python train.py --init_std_up=0.0226 --optimizer="muon_variant" --lr_head=0.00402 --max_steps=13875
MLP neurons of a small language model. Each row is named by its layer, matrix (gate and up: input weights) and neuron, and shows model dimensions 192-383. Each number is 500 + 25 x the weight over its row's rms, rounded and kept within 0 to 999. Numbers have three digits each. A neuron's up and down rows have the sign that makes its largest values positive.
A block is one neuron, or neurons of one layer that tend to fire together. Before each block is what it responds to, as a language model described it from the Wikipedia text at the highest values.

Tokens ending a repeated prefix or separating entries in lists and tables, e.g. Plesi-ops after a Plesiops entry, C. lutescens, row-start pipes, and commas, semicolons or colons before the next item.
L10.gate90:492501499461489518477426513520458474537535417526520499493502497544499463466474510488475484494492492518489452551483511489535517469536518513479487481517536517504504517513511511494520494527518532455522528482499489518503471494478505518474478503464520510535491493481501502512508472463508532492522511488531507493525504498512507540480483520550499448503527472492456544517487525468494483485558515548491510521513495509508487444477493514541482526465482478475495473455471538537475492492511497496459521492518547502513514430529509490515490487516498557483505529459539524496476535496499498472
L10.up90:503495536519553558488503495536516521537491467495551507504511487469508500515478481428469549497512533481519471524491534513534493502494474520474472521494510542488561512522492542522518488499484521538508487506524490526484517519504541502526495542531508491493508476495457511535471485487500496517459471543501509507507507471558503533483483513491481508491491466517518505514512504533506494482502515480498517500459491556506495475540511461515506492474494482463504422476545425529468526486487470527512483493516488509482534536518547492466511515495483544533494494476487476460498511544451531542
L10.gate115:532493529516509488475511513522506503482525513493485529472443523520466487499512514494492493514522498459464491521464494494491517497486520483501501525511481486500481488479537483519499522533486531517493521453480501519501491495516514521498519470539499493532504509516497502502478446461465498460514520480467534502536489468491537532493511525488472535474479451502564491442479483502498527503504486530465477506504481505526526437555506520478459481493519504475429516473516511504472509525494518516495500469496463491474560560463517502444502486534466496452537463452503508476513501498485506433
L10.up115:544539537489487547474523502501481487503538467430477514495509517493461489525496505516506516488467545464508545526473510509498489461481526505465451539477473496512479501509489529504503525506500492493480458484473521547519476488509466491574488472507496471544464493500497496531495493465461521522501516527456498489504489455498521455529497540498515501465484505504511535511484515499509467497484498528475487528485516497491521416539508549496492540491525511460532480458520503511471496500487492500490501495477494479485501529469490529467482465514486527481505530497503510498492484529512550481
L10.gate329:476557466516495492513468471494492498575489505502491509496480507493516472497492517502492528492515482451496461489491509506504531507516544508500499532449485540453552460528477469493526513477522519548514521530486508533517518499453480449526506500495482542503503504478513512503515491504475493494535488552475561484517497538522496435500425513506505502515491500485530522461515523437515498527510469471519468517481474484485451499522495494507546488471499502503499501488474539533478475489518513540493541494488530519492520513509534512491491532516457553480526511510502503503459473490481521566
L10.up329:454541517514503504503484492454503499492506519479466511484453510513533514528531528471520479537493507467494481549491516489516477487495525479476501513510512525489502504510488479501524560467514465493518512498475520493495524483505499486514528474485486465488517542481512540450516490484495477478532500517503524525523518518481502500471463510507491558505497460453499521512501494390480483503511504478476543484490486540478509493501478456466535453490530482485474532493483498489501490496512513498455514485525463508486503526513476465529492469559519506509517516518485454520495500473511503490
L10.gate878:514525547461472555517481499498521542512499473499500516475456537537482492520497460519495542505507544488481497470507521527508537468535475459508495493520549495454504495482514485521526559553523503515493544490527516475505479441483547518538518486478501447489537485502482438530477479492538490500523480512478487507515488491504478524532481479492506510504515525481504511470505528528485510447507491494481489444555463491458506479556496510536498502501455469479535513495528490456478493490434494480525485490501505512505504539480518496486500468552469509513493491513501494516502493431487530509
L10.up878:497495487526481556512524491506534568495556520499512515486476492503500466548470513493522484526490500450521488535539546473503502457504509498515534467518512523476491531501504517477483534472502497506454506483443504460519485467520489528489489533491476461519514508486507471475501521456436477473501444506520509500535469470548525488499523506516490520503502490462503493498498554543502513487486497503484497485491438507448498496509470496498476538475500470449496473532480475440492496549507527500510494493482480487500516534465527524505529503501502549485539470513523563531472523530520497517
L10.gate937:499484542511493485513524542436525502503519458534517470510523491481492466530473498515528523535501488517507527496505512509502493493506490497502524522518486534504506539515470483506497516470523505544553560515509485454482541553515473471509499504497515447536472508491505499526488461484471473458493495493518548483475465526543532490473498510462466478448519503452489517480533495497500531484478512495492517496488464514465483460489496496455498517482548484498481510506511523477496508489478492486514481509492472518519550524503516495505487467475504541513492494504525520495493531490513504459
L10.up937:488493553477507526502496486498489490519471507473500526513482491473506507487511506504533496539520485469526515469469487523516539544460493516510500533502467478487491465467465487545467480496487514495482481508548535496520532524545535531485465500505495493536494562496550495538530480487471496493466560490481491478520489527547483513507453512466492473500534540481483506511529517535535527506454484522512507514480481477447487492493537520509506443479492464507489535529507476478516510470457531489534459458501508547481450505485465463475508518519462489520490488480529497544488516481481548486
L10.gate1033:529513495478536469533496506493475519474532551511488510516498515466494474528510518469451464515488495497485531480508507524515563466496503480495529509494446535471463461528534550515453478504505489515492532510495488501520470512484492499532480476504512496507461552497457502479500500473444506544512517457515476473510506445499479512491494533461485455524522499504520458531482484493481523516501507508531489509469467522493469489500464461513508503543446544520480518471495495534537491507498538484498486496484474490489524539462504494455510500514516486520526472479489536480444492520530479517
L10.up1033:539502516482493480498501517510517507522539436494473487501518564520463453499507499527525495505514502499528469486499489515481533537476477464473502479458505553517497483520521558513511484529495508469496532507521498519528489522481485467532469535502555491497462492547478478508526511502464503490499511506492538474480505450505504523487518512501490481475490466541490504551505546513456500511517527520473525489486498554511498445469482411484529489555519494495477520514485492491500509552475480487528545531514531518489527488516504511496482470445514548514543513504477574501439476525505474471
L10.gate1172:480473474490487467533480520488493533504501454514475491511498561465486486519500500493479462474536524467505496503484500556506522524522500494542506499463481461528494495488506486524496507500512436506524517450535461525463519503560524503500499532454484495502485488504501499489494482521476488542510475518488499501526454477495528497523487527497450474489492495471485543513500549504465508486450506454492512518548529527536535475526473496494493528502487489507477514490522544492505461506526528483535483553475488474474490527491468478480485499548524500482476489517540530515480513515431525484
L10.up1172:518524498492469534536532455476524425507500509485503480496483497501523508516514554489510514475521539482492493522528484491467494517474492550435461496476523507461529457533493515506533519470528508548489541454455520484458533550506501533491500504529497499502527543505459473489472493500475497528532483500481521501490540507502529475540516551496497509491531485496537485482479476473519465474527486486492473506454473521536512533512504503523475518470509506515509486499496536526517473474467519467467495519501517517508513489552481460446552527551488530490471479552571533545468520441479473518
L10.gate1179:493511526504474550444486509479493539504496481471512506489469512531493454530541478474554463507518526495470509487531518484476495489538516480507524511463498506486535518482507456511475484436528512505491525480512480535480474497505498543509505506504528449521501516495472466522502488497493505503555453529475488491512496497489507451460521492559513517487494451529498482501483486541517476509493474484487481508498520515486495523480537535544442498501488505448520512492499488491518506482467508487513538524529452521482525460459475477469490489526543519498483493473519500516531504493525505437
L10.up1179:498542553467509444496507478467536505545488482489479507497442466491499490508512516526506487532515510472514513498463501564521516480501514523545459511502487495514491546494521472460476493475510518481513529498513516477533505498523523509533486503488552517538532516494493450506498456456495487518494503504519480487503501508518496448515502515503503505517508512471535495496545521499510470438505443492464468495465501475478491442562526528480477513468491504519518463508539488540495541496514520546530481531522488504500592527494484534469488523530466516488443508504522546504486504495485518508

Final subword pieces that close multi-token foreign, Latin or Greek names and terms, e.g. Exod-us, Baro-que, Kountouriot-is, elatero-ides.
L4.gate1429:503442511482545491500503495551468461456522529511531507527490505479502471514523508491484470517493517538479477499526500472487504539468503519471558519553512528473486478487508517523503465489537505537482485444493491502472528472504526499489517512440483467505449500490499530497486524506489560475565556525506514492546490525492471515530515506498493489484491524488536501509495519496528478485496483484519522464522471507504461528495499482538511472492476470456503472492450468498504495470550495482510507505516530495466528516493465466505486531500518480476529504547489522523516502551488496516
L4.up1429:435529478481450493531501511520467518495494477468489483475530492510466517456560532437486539460492524492567494510452513533554507518513491502561501530560480552474501515519491519502525495515531503495473516439549460490514529492493463488505549506519531474456484504520517514500509519499469480463482514503529471487512491546536508485444471477505517496513517477492474482484497497482495484496494470513497525525498511491501455496541522486491525492483463470476491506536469508525485471516516471473493482463515510499506498508499483486496489476517504439513493514500517503520469477472523507468

Completes the head noun of an object phrase in narrative biography or sports prose, firing on its final piece or on an article after a verb or preposition: acclaim, comeback, sequels, in an attempt.
L6.gate108:503523504520513498514471495468443442475492502508489488499510504514486475483483467466529497523490524508503462520480511523512463515515508454544511479496535506494531519490484532558511482499476505503497525504484501495499492486496497488458516528479524500485480527531532527524506500521487502480417515520488507457506548512494494547477502493512524491516513513551517519497479490485459476463488515473474499448471536494502526518494469460516497475526497450472463462514448461500494475501483465534500493520479490533492482508495478488495527506475467489553504529454538499505493471501514466482
L6.up108:514522533524552497435473541507500481503451499511503557527484497509490487519524474523508483517481517500526444495523512505518478512481511496558504513487499452516489487483482491561446516493491518442504490514477565530516489504499500538486522509514514502477482499489512500464486506572493517463511516499479506515533509509476449482551529481501492483471507492539489469500483547561474511473493485486477488477535473481489511507496493517452491506488476459519508501503490500479501519526470477497514500505446523485489509500501493481493488500492500484543505493495496476483492488470486494513
L6.gate183:496478473485477567518522464486491476523484513562486539517498523490546508490530531512504527465499498493469526470499481468515523501494492487556489488518542486512535492484482465523474544533499519509488510532498487520495504487497554509518457484515520502480464470500489493503487455497484531503524441510482528502528458508495503506517506517506479468498498487567482537500481490492494492501482491506494538510497506502550490495496502479512530472502486524516507442485496477472500497459430511489545530541506473473518486497529481481469512478522469494489497462497496494508505479527528536466
L6.up183:507502456490508539509498472492528537516483496526492449451482505519492501485486445437456477473485500527475507491451449518523501502512494515506502517481548502486485491464543480503528521466493568492513523549497548501455517474461484509541465537539509461518472479511495551500530462464475524530519520519511537533499520476537507509481498543500513519496494498487514541485505532503499561512501476460478514505511504491507491505523509505519485484458536512526534553549514527499499554490502503512486496481471482523497537507509504481489460467550478488534483521526438527530548517500486457509
L6.gate649:520544523504532494512474469539481520478507509515508491505515458514482457492532516459497524547466517541482502544556500507529507501533536439503560510487516506508521507506491482541490468458506501503495551483502490516523489497517502489477475545507514511489511486480517530488494521544539461492530513531456470442545483477503518506484512521527545476479491519544520488498519512443488463517488502480504481433488485483550496478487530493537516487490489537511517506516514461498509521506457488518489501491484486506454490524507483496520505501509518471483487499518544501477516450482513528490
L6.up649:493466499505501491517511500434523532512532511497542444477512497506475467523472507482484543489497498480454498516510508531499517522524472477543514485491505496481517539490522480514506530485491508447465501498520461470532514560468540553476524473504522541486532494485493487499507511475524510490478530492494488513483504535489469483529479517498498497509516490460465483441561496511484495513505544473520469517537546475463525459447485519508485483501510509549475478497531462525527504478469499545478506515511503437530499490498483486488507528483490520546498531481486493539487496485523511519
L6.gate738:467529523494478510468486523501513475510488510488504524534447521514488494468551540503496521491531508475494475481535484522504429505517485511518524501540529524464466510503516512493542516525509550508513501533495546536475530523469509493493500462502515497480501468460502543489505530496482515493493497536490453500472505471508464526511492507541460473530474519462477499466475512449494473511487511426495450502508506546503461521505544543529490558495482521497513482503468520493480491515464477540474522522522432476536536497537533509514459516502476544465462500461483526517554517491512464514
L6.up738:474515542476509464498538518501467513501487505513543488469504485471502443512471498491515494535470540486541488477487531473514498458492537509504522495465507507544515518501479507538500463501528507529525517525505500494472504518529478477452464473583519519496497477513498508540510506530508489539537456487505474467501515498473525504516493446521534488470546523498486489536509474489490525479531488524488500522477522515465507458489521520503510533500474492531536513545450495505482540511509501489492486501481494482447507523518474472504510488454488470501478488492490513474505493497526497439
L6.gate739:495496468503499520504558478522455508469535527466507519479511475487505487512520516490479519473490545524498532538488534485486518527503505467511501481527517513494492503501495481529516492480496516507508526440502474485451480489539509514483467503534499486476515458481495526471490511492462510470524453505489519516525535499499528506509517531468507487476500479522502515552457534544455505537501518492521508520493502464483525526559506462485454498519499470484528487552467498530547516492466518547507494510476500557495449510515456529511502490521576523494493514505508479507490567497508459535
L6.up739:483519541481475504529505491485485463492484501494496524519536531473499459507488494525478557483471498500500488496496558438447516502494489472478495509510452494509475504544510467489518491501489547468467485507461546525525494479471548503510510466479509484484518463491494521485457514487534503522493510521482502547530497455488497519543484458519497511465503474539563539496506546490498505508542493488525491513530479456515521482468497523523502490495500525482481525493537512503496527480460508508535526485509501510516514524527543475530514547537503464517534505530525512495496514490470513533
L6.gate850:492488505467491506519461506514491526484519545510564509524466509493512465496508473469510519506457503525521493458498534582512480477477533494486528528478522506515527509488501476484522451518492504501518505465492537494533513475553531474547538471506516483462503506504464467523528478500522488495497491472463509500491575470533478481506497515503492489497438465561459510445526541475561523528507530505490487504485518549514465515471431514540541461491459507480543479503490451540524475493423467485519462463476490519500494510505515534488512542442513505466469473522459527510491526522543468495
L6.up850:502483502475537476521438490492479489489482484530545511465495452525511456532472489488507520527518478478514510489472511514511503469525467509492502511487543515505508529508455479496525470540509540516477469489503523523493513445511538494507519539472507517497522517517482513524519454532469515499535508480499484466503514472517478494544508518510496564534522508524543510435504534501528525504541477498519481483502519535506478509503464528501548499467481451596521508504473498542483507528462462520501527514458505509484474483494469528489510528469500491521489528498439523500506499507474492514
L6.gate1052:503514477499419512488484518516482520539492484575499486528487525466487507519515481540482494513497510493548453540474509502530491482474489504477468498521511507462548472468491512485524489488496536478456511471467556548490499500554498454541506501499519485502490494521499503442514469469525496480487471507455486482525505522501521543544515489470514498485468536479491477464504486500481509482477525470481507490502518457498514487535536464533520482465501469488527472461478494507490569513475536513439535553510494496494541528481487522517506514499516518479486470480517481492539493524534493496
L6.up1052:531516535512472496492459475513523516510518513530496522464479520496517511483476500483526522490515501483507512545462495557508464502456503473503526483528472512483513490529486470501528431466501505452522518512492507507557516498492486486486501510520477495490540514498463518485480471502492554496488480470491487497482515503492513492510513540507494515492519534562474524473533480509482505467541521467483493531552456505486467558542546490541501481467476473522525501499534501545525500527485503535514480479531475440511541506480480497512424497541523500496521475501514514506491497478476462516
L6.gate1202:466456514506464509470525530471511508506508475513482495480536538531484528480498496500484546489478478503502503520537514549507536535517439463534483455519502534513474485512512496523427509516519502511521498543488522484482470488545534474486476502458486503470480497505521544456476484534492455526475470514551485514540511514464477495506473516500521515517524534518544522538486582494472524479462491506508504535510500491510494497491497490502511474506523505521521499504540481468502501495503489491491512540497478472463500463524509479468501497457457495559534481510452503482469472549513526471
L6.up1202:515518560475542525512473476501488486501478481488508507500520566505514490486513503492471491491527492492532531504485474485470533503510521535492523526544494485477484505458437509508491524495531551455509560537524520491514492504504453518486486582516501440533540458537521470471533495494548494493479511507451518524496497531531448499508505508489508548489518507505475507491494523498501522524512504505534500495478454495473477472502513513435505491487521477542438559522474499472531540506503534485532502504497487511501492487509480477494483510531491498503523472520476530520491505489505517540

Determiners opening a noun phrase, mostly a or an, sometimes his, its, or the New of place names, after verbs, prepositions, or commas.
L10.gate25:472493508494517488489503522519476475512483526499439470510538545507561501514476493489517465546450458491503539505480489463471500461476469507528502516504487508484487510504473497463495478459545471498460488482495537497479566474518503480518503492489517455529502517554474499499481503412480499522500466453541521481493479515500488574522509484494547501504487517473472498497532479483526503463469522561486515520540478505497532521481498511505526447492523551524505504478493500506496535556525539489463461491499501532500524501526480463486497481495504524499515445481481504530481494475510472477
L10.up25:507505507469499540494512486516500471519514535489471491512487529480566508478510503485500469498539502498506599522456521480523546441514466533504519526469539530483511499509523480465496478493556459512513510464500486496481496435516485473477464471492500509473487480526472478493527466469448508539483477474489542493516495501545509522474509453507506491515471506496493503542507469492524528461501474551459499488465493501488525497511448468500504480510507517518475490492492512512522530529509482520488468485512506491524450472527501484545476473471472491501534480484470571462535535477523521494
L10.gate110:527471485511503476527478473500508509485480476500470458529522540498517461495526488491525516481496508510524509490472521481522508476456518484522545495523471485492496515457524568516464490502493513471490512482454482518477557497458508551517461509496490502533491511536506501511480465494479446480517486494497498539515430504505507540531490534496476520537521508514524496517511520537516463523465532514513499532524473537518444482500499526518483524506539475543474491493533483432498465522477484498483438497491408519554481443491498527465540513542471492482507487524482517516533476540507495497
L10.up110:503462473507467504478471444530492502542485433537504480545462467495513468518486542493488498513522494494527473483474531515517416509478526539510499491445485496491507511501515505532485465525491505440504462516481521515473471498508500470524445511500493482500487480539512520529479495493531500471511500463481472517513512496483498534488515506521529528531494502482495504491525527567516468493498489483487481491508468532554509477474467477464503540489536524497480497559529490498535544500509497460522479462477462501519511509505480464507451465504529472522514452499478501502469513480544475516
L10.gate114:521523482496464518462477504495530488494478472497493520493500444500500496499502449561485454524482512481497471506468482543529497533499510515475486517481501501524478506472504487511493476492542491490523509502510525500527495478509513507462481517499497505520480459509499504497544468467505501437510505531492517512484503486554492508523504523455465515465473484473490514498509467477519491497537503472543516470510537477480525476511476496517481526504494544530491428479501521543494522524517477518538498486509560518507487524484532512460502493465497477479490473484508468467512539510474503479
L10.up114:546501493482515548470482455512519508493489464482448517480570508532493506491487517532458462481510470480537521505496541522520505516540514495520496461490498492516488486454460501515515497544542517505493495466512498500508501509491507551524512479518499531481490529500456494507489550499481477554520515527449490496497504511497520500529471477481510494469497522490486493504481533503473491511496481503526504489500509513514500528460527472557508496517536515522484488523504563540511500509498418492517545518498545486446517504490529507507482552514555507486521475519464539511541496491477509498
L10.gate423:488509459549532505498443517534521430458489459497504511510494489512490460516510483512529515539484487487513470497532520465513493491496476430472522523505519503520505491423517498533507526494493496515487507523499504506509478540528516488496515533488509505460473483511503478477479491519466536505476510507529525501507503533482508537524495435506522503493484547490487472494466536511505495502493491517488483470497482489515486507479525469491501505517490529531527486487496507529506488457524523473552479498501512504473512504518524518474457499512476469506514521548476508485471513459521493480
L10.up423:495476505499506444487512516536495489507510545511468517540485475514503492501497520456486491513486505524489538533492515484504491495513513499496501506509479469505498478505489484452509501513516469453489497511480530488536536453525477491473520507535495509509498481544529502492478527480478471477519515511502498477520490504511483458524530489515484484516501458468522521475478479520532447491499519444508502458494515525491509498508507501507497527500507518475487504533528515537469480496473473549498505500525527503523529494524525500518547498516493500522488554475518525537507442511532418509
L10.gate722:513482502497453495484473500448512498520486467523474515521494502523436485480498492485529477469508506486517511508450532520536507498508492472477517496524511532515501508435466470515533502520504508450499507477488504547474481510523519540488515518490494532515484512519509478469485535528503487484493475517546498503500482496493527513520505560491512526525501507472524479521503497515512560493486499514486504517515504484453508461491460542497476513472521497515494473532534511494489569513497514509530486507530522495485481513527521419532529464502473476525516510485476507515473525481560488496
L10.up722:509504486502495462560489438528502531486465525509499526522542514508479499494475528483470487529512528449513503511510518498504518492540503509482520542505538459532476550484499530521494500490504478522464520496490495488546457496495535539489465477451447541516522493478484506467524461484508490489476475518482522451502528481487479474520476510489505498500472526511513532501502518503480471477482539479495489470468510470485516486493528492525496518520468462512536524505523519494477495481466515504467455485471501563531425520518521491513475534508472494511526522514482516510534479471519508517
L10.gate998:526535505525544472522533549546530541490446519488484496494525504523480471485510523504471492512481536487505524491489520523467503539499451482495487531502511522537475505414432515500531477476502495513484496500462517547522468495504512468467489512498499481525462495535497477450479491528482495518464504502515515513489480497497505476512481534459481485513514524529536514435494488439515524496498523492484523501519524527474490489476516493485531512478487528501481453525540475541507541476525475536489509521503526559489483489460501437472499533505516514511482497525527527482505460502543493507
L10.up998:472509535508478505476458470513529513478464483510483536487523517465517495506527495459541486502476474454470494479514514536503462539479453469500542458523485486507490502462517510497560537497480485476458510499524513478483495541498502474504520523551495474535491474520490537494496496518506485442484440472525521491525481502483446477530489512496483493465457469459526522480484518509506518498542502495494516525453497505509480503577503507468514528512493486478509526516509506498491507521483491485490495428528511455528529529556499494543540434492521498490532508485516484498507540496524525506
L10.gate1246:519490486539502479518514536477511548477519521496517490495488517494492485475518500517484533452481510489515511495494498512513483523500510526558489521503511456590441507501490538559519514470531544512525502513533522500515463525489444506553490523488475480512507495485519487483489458481470527483493497520493577507474519554473492507519512511511498432509492513501522526551481542526494511549477503519460524483547509472487481482504486455510454482501497502479512512478520543445478536517518476461491510486514455478516519533510504530480481516495530521498571463478464432477499550492508481487
L10.up1246:492464495484472465522473482532512456468496487537484456491534482482495478511499461477487481501500464452498493470513475503503480500513500483508518482493482500482466473455486553499536541446485514522507513482509489501475453498491525517542491561475479539507513476467495463483485482480504505526497481498538514542511473512484522489495510499522500464488485544495531494449487522498503498463489549521496533483527499532454466474485514518527487489519516535495499526504473467494486494524536516516483476528510531540503498531528530483522522512492515494492499514471492450539476517486509503484
L10.gate1469:486517522520508477501497528477468488516493481496503516478502512494483455503516480469510518494501528493495497508479545523513512544484512531508494541503490508477484533451493517459510498473456527483500499490502454510490505530512528498514511522466466518524557489474495502489482446511472490494513487509528439556496519505509501513525464519506565527497528544518529510523488520527497483507513527496541516486481481490465504473526480500477466519500496473524513503477518456525542477476494477534441470511483497478513538491533533529508476502515480502466472503464497507486551478465501519481
L10.up1469:525516497467491488525503487497492514481495535556488504536480483500476505484457472536497469470462524503479553488500518505517490537479512476507548491494504453500490507474475487464549462502529531517479478535486500520537549509497508501474461503449507498508493512514447514473490518529531480466494524488494484466525517529507502440520505506494484475452492527520476483486482513522486508536550558520496487560531485499489571539525552471515510497487469521467492513543497522536505515493497455527482498485498496522492496499469483487530479521512515524527501544498491499520465491537479504507